Part of a small language model's weights.
Size: 14 layers, width 160, 8 heads of 32, MLP 192 SwiGLU, vocabulary 512, 3.75M parameters.
Architecture: RMSNorm before each block, no biases in attention or MLP, untied embeddings.
Training: a variant of Adam for these matrices, 128M tokens.
MLP neurons of a small language model. Each row is named by its layer, matrix (gate and up: input weights) and neuron, and shows model dimensions 16-79. Each number is 50 + 15 x the weight over its row's rms, rounded and kept within 0 to 99. A neuron's up and down rows have the sign that makes its largest values positive.
After each neuron's rows, "fires after" lists the tokens most often just before its 100 highest values on Wikipedia text that the model never trained on.

L8.gate27:66 27 51 26 47 43 47 70 40 49 12 49 32 38 37 43 46 55 37 67 54 24 65 43 52 36 51 59 34 71 80 61 38 45 21 27 68 58 48 69 51 56 53 59 64 26 15 44 57 44 25 44 60 64 60 56 10 52 45 48 51 56 69 21
L8.up27:50 59 67 45 64 36 44 63 43 38 53 15 62 44 23 56 51 49 41 67 44 45 59 53 50 40 61 79 44 73 77 46 45 41 68 34 39 77 65 75 36 50 73 27 62 43 29 66 49 35 69 38 40 50 81 34 39 66 70 30 53 60 63 43
fires after: "m", "p", "M"

L3.gate4:53 41 63 54 46 65 45 25 72 32 34 38 63 49 59 99 63 44 32 42 36 35 37 64 58 54 34 56 44 48 70 70 73 33 52 67 35 43 46 52 55 55 43 66 41 51 48 49 62 47 53 66 75 29 49 37 80 46 61 47 48 49 59 53
L3.up4:44 42 31 76 58 46 47 48 72 52 60 42 34 62 45 41 26 55 53 48 24 59 54 66 49 36 31 19 57 54 13 39 13 40 41 51 69 44 62 62 66 52 45 51 48 66 50 39 56 80 47 54 26 59 30 41 79 62 80 45 53 47 49 64
fires after: "on", "wh", "il", "w", "for", "ag"

L8.gate23:34 60 52 29 40 61 49 61 55 38 36 34 76 79 46 53 54 69 52 33 45 35 50 56 71 56 55 49 45 69 67 61 67 73 50 31 60 56 25 46 38 55 17 68 34 39 56 29 47 36 59 40 36 32 56 51 22 44 59 48 19 60 60 51
L8.up23:47 45 65 49 23 17 55 27 60 32 34 55 51 46 63 35 50 80 42 46 20 38 51 52 56 32 56 42 67 38 70 51 63 59 52 53 77 66 39 55 46 20 52 18 35 51 70 34 50 60 20 30 76 54 56 56 24 56 78 55 45 44 56 69
fires after: "H", "wh", "als"

L2.gate33:44 57 28 74 62 51 50 58 38 68 63 86 66 09 61 52 74 47 57 38 38 75 52 41 72 43 36 68 52 47 43 44 50 60 43 45 50 59 65 30 50 25 68 35 77 60 30 58 58 62 35 62 20 36 51 25 23 43 54 49 59 56 23 36
L2.up33:52 58 31 71 35 39 51 46 59 35 51 48 45 73 63 36 56 61 68 65 32 51 37 48 63 20 48 60 55 66 65 58 43 60 58 39 62 37 67 25 72 38 38 45 27 52 43 51 44 21 61 55 46 46 69 19 22 40 58 58 52 26 45 53
fires after: "t", "r", "ol", "a", "ug", "c"

L3.gate37:46 50 56 44 52 53 43 44 50 80 37 41 49 33 33 17 64 56 48 56 56 38 50 39 62 16 36 37 50 34 65 51 27 56 43 61 72 79 71 43 42 49 27 42 55 49 57 42 56 75 68 46 27 50 90 50 27 64 34 68 61 56 17 56
L3.up37:51 26 56 72 96 40 63 77 83 49 24 47 56 88 65 55 62 64 71 50 82 68 59 40 59 40 42 42 50 44 72 53 70 68 53 47 40 36 31 60 40 40 37 33 69 41 24 55 57 43 54 62 24 47 42 40 25 43 42 84 49 23 57 44
fires after: "201", "7", "200", "1", "202", "2"

L3.gate135:53 41 41 53 47 41 24 50 23 47 55 87 59 44 55 45 59 36 48 60 46 52 50 53 61 52 53 39 54 49 52 35 23 60 47 00 62 33 43 49 61 51 65 46 09 72 20 42 40 61 39 89 47 41 53 47 49 54 62 71 38 37 05 40
L3.up135:45 42 63 47 46 45 50 49 56 33 75 58 59 61 46 57 56 63 49 50 38 58 49 41 74 59 38 55 47 38 52 47 57 49 53 48 56 49 56 57 49 49 29 40 00 42 60 63 49 47 52 91 49 49 41 45 50 28 46 58 99 54 33 46
fires after: "o", "e", "i", "it", "t", "a"

L8.gate50:49 37 67 48 32 54 41 49 65 33 70 69 67 52 51 47 45 59 53 66 64 45 48 42 61 31 56 56 48 43 59 58 58 25 45 32 71 69 36 52 27 58 49 33 57 49 25 71 53 61 63 55 44 67 72 55 14 47 38 43 68 45 72 19
L8.up50:46 33 56 78 66 62 56 44 43 35 83 68 58 45 40 26 46 63 47 69 73 46 43 45 54 16 38 56 74 38 56 51 59 55 61 26 65 71 58 36 22 60 48 41 69 56 35 62 48 62 70 40 42 55 74 41 26 59 23 47 49 49 55 54
fires after: "P", "m", "M", "p", "N"

L6.gate150:54 43 33 46 54 71 42 56 65 49 62 57 48 56 35 27 44 57 40 54 37 57 70 41 48 59 72 61 65 47 50 78 34 32 33 41 50 56 49 49 27 83 51 48 43 52 21 57 34 25 41 35 61 55 54 71 19 49 43 06 35 38 28 37
L6.up150:22 39 42 49 42 56 62 24 55 64 31 55 62 64 16 44 76 79 42 67 47 51 48 38 38 64 66 46 73 36 37 52 51 76 49 34 36 76 80 43 18 71 38 36 39 48 49 49 39 46 61 25 63 39 45 61 37 51 53 34 20 45 36 48
fires after: "D", "m", "B", "P"

L4.gate154:61 44 44 10 34 29 31 46 55 44 58 38 48 56 55 65 40 22 30 36 49 45 60 60 43 70 34 74 77 30 37 46 12 74 41 57 43 51 40 34 66 70 49 36 43 48 54 69 40 51 39 59 46 33 54 60 58 64 51 45 54 41 39 38
L4.up154:50 62 59 33 38 72 59 34 25 48 60 50 64 23 52 67 53 22 49 28 34 42 28 56 60 42 35 46 30 50 35 53 61 33 49 61 59 77 41 60 32 21 58 63 68 57 72 38 43 66 54 58 66 20 48 56 63 65 57 66 27 50 47 39
fires after: "===", "==", "wh", "="

L8.gate178:34 34 71 60 29 50 52 31 55 43 58 66 52 68 46 76 55 44 38 36 34 28 40 58 46 51 34 55 64 26 33 62 32 62 10 70 65 71 37 63 49 33 83 33 58 46 59 37 47 38 58 55 46 34 38 68 53 56 69 59 54 33 31 48
L8.up178:43 45 51 54 26 44 44 34 49 31 38 65 43 54 63 56 56 70 45 27 16 33 44 26 55 56 34 32 66 36 51 67 44 49 08 46 63 59 33 61 64 29 62 38 40 54 53 26 50 62 44 75 71 38 35 42 55 40 44 52 51 61 46 42
fires after: "==", "===", "g", "wh", "man"

L4.gate180:58 63 72 57 55 49 53 32 45 65 47 01 53 52 53 19 71 47 71 61 54 35 54 44 21 32 21 45 41 13 71 61 71 44 64 46 50 56 54 34 47 48 47 44 00 67 44 62 43 86 55 29 50 37 73 40 32 75 46 46 68 61 67 43
L4.up180:67 40 43 38 46 39 69 67 30 80 42 13 60 60 54 30 42 55 68 53 49 51 22 50 52 45 17 13 51 62 56 58 44 48 56 45 40 46 44 70 47 69 14 54 32 45 51 55 51 50 68 30 42 40 54 51 41 70 37 57 38 57 46 52
fires after: "201", "1", "2", "202", "7", "8"

L7.gate102:66 57 37 46 54 52 58 35 77 18 49 66 54 55 38 59 60 45 58 49 58 59 63 51 46 38 60 45 65 45 84 51 50 72 69 41 57 51 45 61 64 43 47 63 51 64 51 55 29 26 70 57 59 55 56 43 40 58 49 31 63 32 48 50
L7.up102:66 62 57 57 27 57 56 62 56 24 44 42 53 30 57 64 55 22 53 51 25 55 58 39 37 33 68 44 34 55 55 50 62 43 55 27 57 41 54 44 53 58 69 56 33 44 44 54 47 87 45 50 99 46 35 54 58 50 15 52 37 61 48 51
fires after: "\n\n", "\n", "at", "s"

L4.gate161:63 70 63 56 39 85 48 47 42 35 85 55 43 41 74 61 56 46 59 70 45 67 58 45 47 51 57 46 28 48 51 77 49 52 95 58 71 65 54 45 58 59 40 55 50 51 62 54 27 40 60 54 61 49 71 65 22 45 60 24 67 35 11 57
L4.up161:56 70 78 46 28 56 34 19 57 57 43 43 27 26 53 68 33 43 55 41 47 41 85 57 57 49 47 35 52 45 42 90 60 48 30 24 68 56 47 56 70 91 42 36 46 59 72 59 62 49 56 57 58 44 47 41 39 50 53 50 61 82 21 49
fires after: "\n\n", " ", "\n", ". ", "e ", "le "

L2.gate159:50 55 66 41 79 53 61 60 38 43 31 68 72 72 42 51 59 43 37 44 38 39 49 72 75 52 66 34 44 56 31 30 55 52 56 36 50 50 55 30 62 50 61 55 54 18 45 20 37 55 62 51 45 46 80 52 08 49 64 12 43 48 63 26
L2.up159:45 51 48 66 18 78 49 34 47 52 41 63 65 79 48 11 43 54 36 58 13 13 54 34 55 54 57 56 33 59 49 46 81 73 49 42 76 57 41 49 32 58 52 32 43 54 76 47 71 29 41 35 52 48 66 50 63 43 45 37 38 47 72 43
fires after: "h", "H", "t", "b", "d", "er "

L6.gate94:63 38 48 59 49 44 31 33 47 47 54 38 78 44 47 36 59 48 54 84 40 22 50 57 79 31 55 65 36 05 66 55 43 61 38 47 57 66 73 70 68 39 67 51 43 50 52 62 58 81 63 55 71 25 52 44 71 48 68 58 56 54 29 80
L6.up94:67 55 42 68 74 52 23 33 57 39 38 60 54 49 56 46 38 34 55 63 34 25 49 52 40 77 53 55 43 41 26 37 49 39 36 48 70 57 42 43 57 32 62 18 61 55 78 34 81 42 30 63 63 50 74 19 62 49 52 52 73 47 39 59
fires after: "bu", "wh", "g", "H", "F", "h"

L6.gate148:44 38 51 62 54 54 39 38 48 31 72 34 74 39 46 65 47 39 55 46 44 81 55 51 55 40 35 57 63 62 47 65 54 36 24 35 52 33 29 55 27 38 45 47 39 45 40 52 60 42 25 61 32 60 53 54 42 49 49 74 34 37 36 47
L6.up148:42 27 67 59 73 64 63 34 45 43 55 74 70 60 38 39 68 39 65 52 47 60 52 36 36 33 46 55 62 52 37 58 43 40 38 36 21 19 36 59 44 52 61 38 49 45 64 51 53 34 58 50 33 37 47 62 55 53 20 59 26 51 39 39
fires after: "u", "o", "b", "ro", "r", "is"

L3.gate76:56 35 67 46 28 57 42 23 77 39 45 57 36 55 80 83 22 57 48 35 51 50 61 85 56 54 45 43 56 52 50 72 22 54 49 40 31 63 48 78 54 65 37 65 54 45 52 66 56 43 30 43 51 36 40 42 42 48 91 34 59 30 54 61
L3.up76:39 63 52 34 61 50 41 40 45 54 51 49 59 55 53 72 31 46 72 70 47 71 90 53 48 53 54 19 35 42 33 67 60 38 71 41 49 32 48 44 62 63 48 36 52 59 42 50 41 30 26 56 55 83 28 51 63 56 60 63 57 41 38 63
fires after: "\n\n", "\n"

L4.gate100:49 63 39 66 85 42 43 87 31 82 61 36 50 52 62 35 63 49 30 36 47 64 62 60 78 49 59 40 53 66 53 45 46 70 49 62 46 54 75 57 59 26 31 54 54 46 32 32 30 31 62 46 34 31 62 66 41 49 78 53 22 59 34 74
L4.up100:43 39 60 52 52 55 56 63 64 51 48 58 64 56 54 56 30 51 45 68 34 40 62 40 27 33 45 44 44 36 79 31 66 55 79 63 37 64 72 53 31 57 55 57 39 44 34 43 72 36 47 62 43 39 32 49 73 53 51 67 39 48 58 63
fires after: "201", "1", "8", "4", "3", "200"

L6.gate13:48 35 61 85 41 32 42 48 37 41 51 76 55 46 69 47 37 53 55 42 62 66 57 75 45 23 56 54 31 31 68 60 47 71 53 67 59 62 38 58 72 50 68 51 58 47 40 42 32 51 61 53 60 43 51 36 44 57 44 47 60 49 31 78
L6.up13:61 82 73 59 60 37 30 45 45 54 41 35 39 73 46 56 54 82 37 10 38 65 62 66 66 40 39 40 51 54 16 61 58 55 48 24 68 77 47 38 62 59 59 36 51 33 63 47 52 38 39 57 71 67 77 51 44 37 90 58 70 51 38 54
fires after: "\n\n", "| ", "1", ". ", "202"

L3.gate122:74 44 52 59 33 34 51 67 47 64 39 14 73 70 46 30 55 45 54 50 28 47 55 44 45 44 63 58 41 37 56 59 19 52 40 37 45 74 65 52 48 65 25 43 41 47 53 66 67 67 59 42 37 55 71 35 42 43 52 79 44 75 36 43
L3.up122:37 54 37 44 87 48 72 79 57 44 38 54 88 42 44 80 45 41 48 77 50 31 43 45 24 41 38 67 36 50 59 47 64 57 56 57 36 68 37 29 64 45 76 51 43 63 49 38 47 36 40 66 36 26 55 53 81 69 53 66 52 54 26 50
fires after: "th", "201", "3", "2", "6", "200"

L6.gate10:55 17 60 48 58 49 46 51 47 43 81 43 65 47 37 00 44 42 67 43 28 44 57 43 38 71 38 42 73 32 60 55 37 39 49 42 59 56 57 69 44 46 34 38 64 52 75 56 72 58 54 37 54 61 22 44 70 31 88 58 55 67 37 34
L6.up10:50 39 62 44 36 53 45 71 67 68 56 59 72 42 63 63 33 49 53 76 43 50 36 32 67 51 29 50 49 27 38 55 50 42 49 73 69 55 43 46 62 33 57 58 46 47 69 66 39 64 22 65 29 46 46 20 60 42 40 67 68 41 22 39
fires after: "th", "f", "6", "5", "B"